{
  "n_head": 6,
  "attn_scale": 0.125,
  "beta2": 0.98,
  "batch_tokens": 131072
}
MLP neurons of a small language model. Each row is named by its layer, matrix (down: output weights) and neuron, and shows model dimensions 0-95. Each number is 128 + 24 x the weight over its row's rms, rounded and kept within 0 to 255. Numbers have three digits each. A neuron's up and down rows have the sign that makes its largest values positive.
After each neuron's rows, "fires before" lists the tokens most often just after its 100 highest values on Wikipedia text that the model never trained on.

L9.down150:146115136119123119106151098129151097083123171141154147134124161114129175089118125119144167164145157144120139147162143098121141104109168115123124131161123117134120081118133076094123134144133141127108122123106126154110139137151123119128117118135177124134120094135105136140137109167130150142
fires before: "\n", " |", "|"

L10.down978:116109124128201118116121109154092154123097116115141144149123177112104143138140173156082145155112165129116134105126112124113113127141150071117118159125120129070134172091096131136091140160100130116144113056134090153145146107122152152183122116118128097106143129095139135116131176130138104153
fires before: "\n", " |"

L6.down624:145147150114153110092110097134164152108134078108131119107136182146113140085140113115084108073126151121140134146159113151155148134112118127130148117144112116121055099137167108118158134148117165115109166140137120143093096181126150109150134140103154133154132113146069086106143136110128117135
fires before: "\n", ":"

L6.down528:133186158144158104118124130118110107146124149121128128104114137144158116202123078131142161093095118136174067114134155109158104128127125147116162095106120063140105131082153114168085131122132170116124138160153130133103150116121134114095076112116120107101087127114109126129123132113129135109
fires before: ":", " |", "″"

L9.down709:140127136086152113112127130135101138114107119166112152082067135148174122120125095121094160150119116113147131110137115101093095177137131102125108099136115105146143112066109143077126153149136165060147114190115131126188080131115132157132163110146125113154066139109169160158115177116105131157
fires before: " |", ":", "–"

L3.down497:155105124089143144131116125117140094120112118158168120146129105070136096164086116133096183149119152137106144113114115144123129126115126114116094161136106132148130106139127116133120192114140093122158116117124120105149142137177080135078136135172158166173132121114106114091143128173100151147
fires before: "\n", " as"

L10.down555:171102113130179117148084122119149112136148080117130121127086169126109128120123084120107117136162143154123134123130142116078163122105140119100127154163116137127117135080152104117111145118088088110148122125094134153144132122123152136147124055114062122100153110135137087124126152094168139147
fires before: "\n", "|", " ="

L9.down644:140137121149136150128131107063148140135139115131144088116100117123164128114164111144121116130100131115090147127145128133126149147116080161142114136096127117130135145152133150120122159087155134120157149133128108108153143131109132109123159125131152077120136098148140146094110166141121151108
fires before: "\n", " be"

L8.down958:135101105084112132125114132095091117109092115135112141140130157134114122118184089127127133149154123131155175124138129158132152186136145138145153136118154095144146151155125174125122169113130110120140132154109144112130074166160151147154158131141078129123119145095121134117108151109139133134
fires before: "\n", ":", " a", " an", "American", "born"

L6.down547:141149146141166134105137145144106146149133170152116127191103146143087125153114151141107119139136133151125155126152146183114147102088155138065152136080111114135120136077127116135147119104101138152118142087134069133113107170034191109109126109132133063160134121133106065181107094134142092164
fires before: "\n", " ", "|", " It"

L6.down169:087119131128129108155151130115103138115096116172129101149133195133126096110169112112146097105147101146132174123130135129145102132161117161155104138150135104112136108106163148146091146131144105117136118164105125155157159123127106129102140131128136119143103154148147143094130117188171121126
fires before: ".", " |", ".:"

L9.down391:097114147172138112179160119151094066105105112135165129085156114122151119080119132138122063122111171139145132116156155139146131122155166131179116147158147126108139145111152105124152135141101155122135181134089090145100131096095127104082137101129134138152127137107102126158118121111139105137
fires before: " |", ";", " "

L9.down329:121108126203133123125166083094119107144123151152152129126107102111143139128097117088148161127160077131132122145168120105137101143169149152139085099133088117117133100136148135139137138117120106111134095138122136131107115107143145125147162127105144136095104123092130186123148140119119138135
fires before: "\n", " that"

L8.down184:126138145179115134144145088077155117092110119159120126135146162158120157145128132143118147129160140127127145110096118138098143124136100152153097108136094149136117154106121134116116137123135109102150099172132107126107151174075119141110159157080105114134083144158168131108164109091106149148
fires before: "\n", ";", " |"

L8.down653:111152116150160156134123139144122144108157100066091098113116094189120086138083165146113119122151089165161098117100134087133129144129084112126086081121163146133116171096132145116158124170106159114163127167085120091117127128121145138111137152115140104149118131126119144140119059123101173146
fires before: " |", " 1", " 2", "–", ",", " –"

L3.down639:086141163126115123115114073131091106109112106145145108108133116099132152147110129129113115152117149149127109145181169121122126135153128131122132141164133147104106109133137112146129089129098182138111135165135104138131147145100171159149119146136065123141110121111136116122137116145105119190
fires before: " |", ":", ")", "\n", ";", "),"

L8.down693:115178181143143142186149090120137132101154132112121110118109113167126113094099138106103140147124118142135141145075120142113114132104109137195128120152136126135128105162117135134139133100152109125142165150160189158120122111156140109141131129164099097111108118168149121094144133154121151137
fires before: "\n", "3"

L6.down686:159099140118105166130163133135162152090126108143097151104123110123155129155152105130128061154197125116140155117156097093100144126160122100166106131148172129125150113096083103142125131133134144118163142128148141117186102149173139135166131106127148121122088139173124131154161118091115137106
fires before: " to", " and", " |", ".", "–"

L6.down245:141164134121177112051154113107109097106127168133104137119098121151109123116087113129108105112157129130099104155110121071109182123100167104160150130114077085137131122124146111176136122142152153080126119136103114131110180099110117138137170148123130121179069142094102103103100135123116098170
fires before: "\n", "g", " |", "ot"

L6.down219:124119117150151093127114188121106118107135174099155139123163161150093084130096135115138138129111134123126141143105136148135135130150172082201153170134166097162130162105129146148102168103133148132102145161127115159100168144144102122142122114086113121109154113109139127089123120109159112138
fires before: ",", ".", "\n", " |", " –", ":"

L10.down660:098104139106148136121112126122144140114156051101105141130112119099191130114109130134084157116135142119138127138149169118152112098128154122106133099118087094113115144089139112126125163117183187123092173164096124140129098103132119164109123072075113111149107140154113142116136141109142095106
fires before: " |"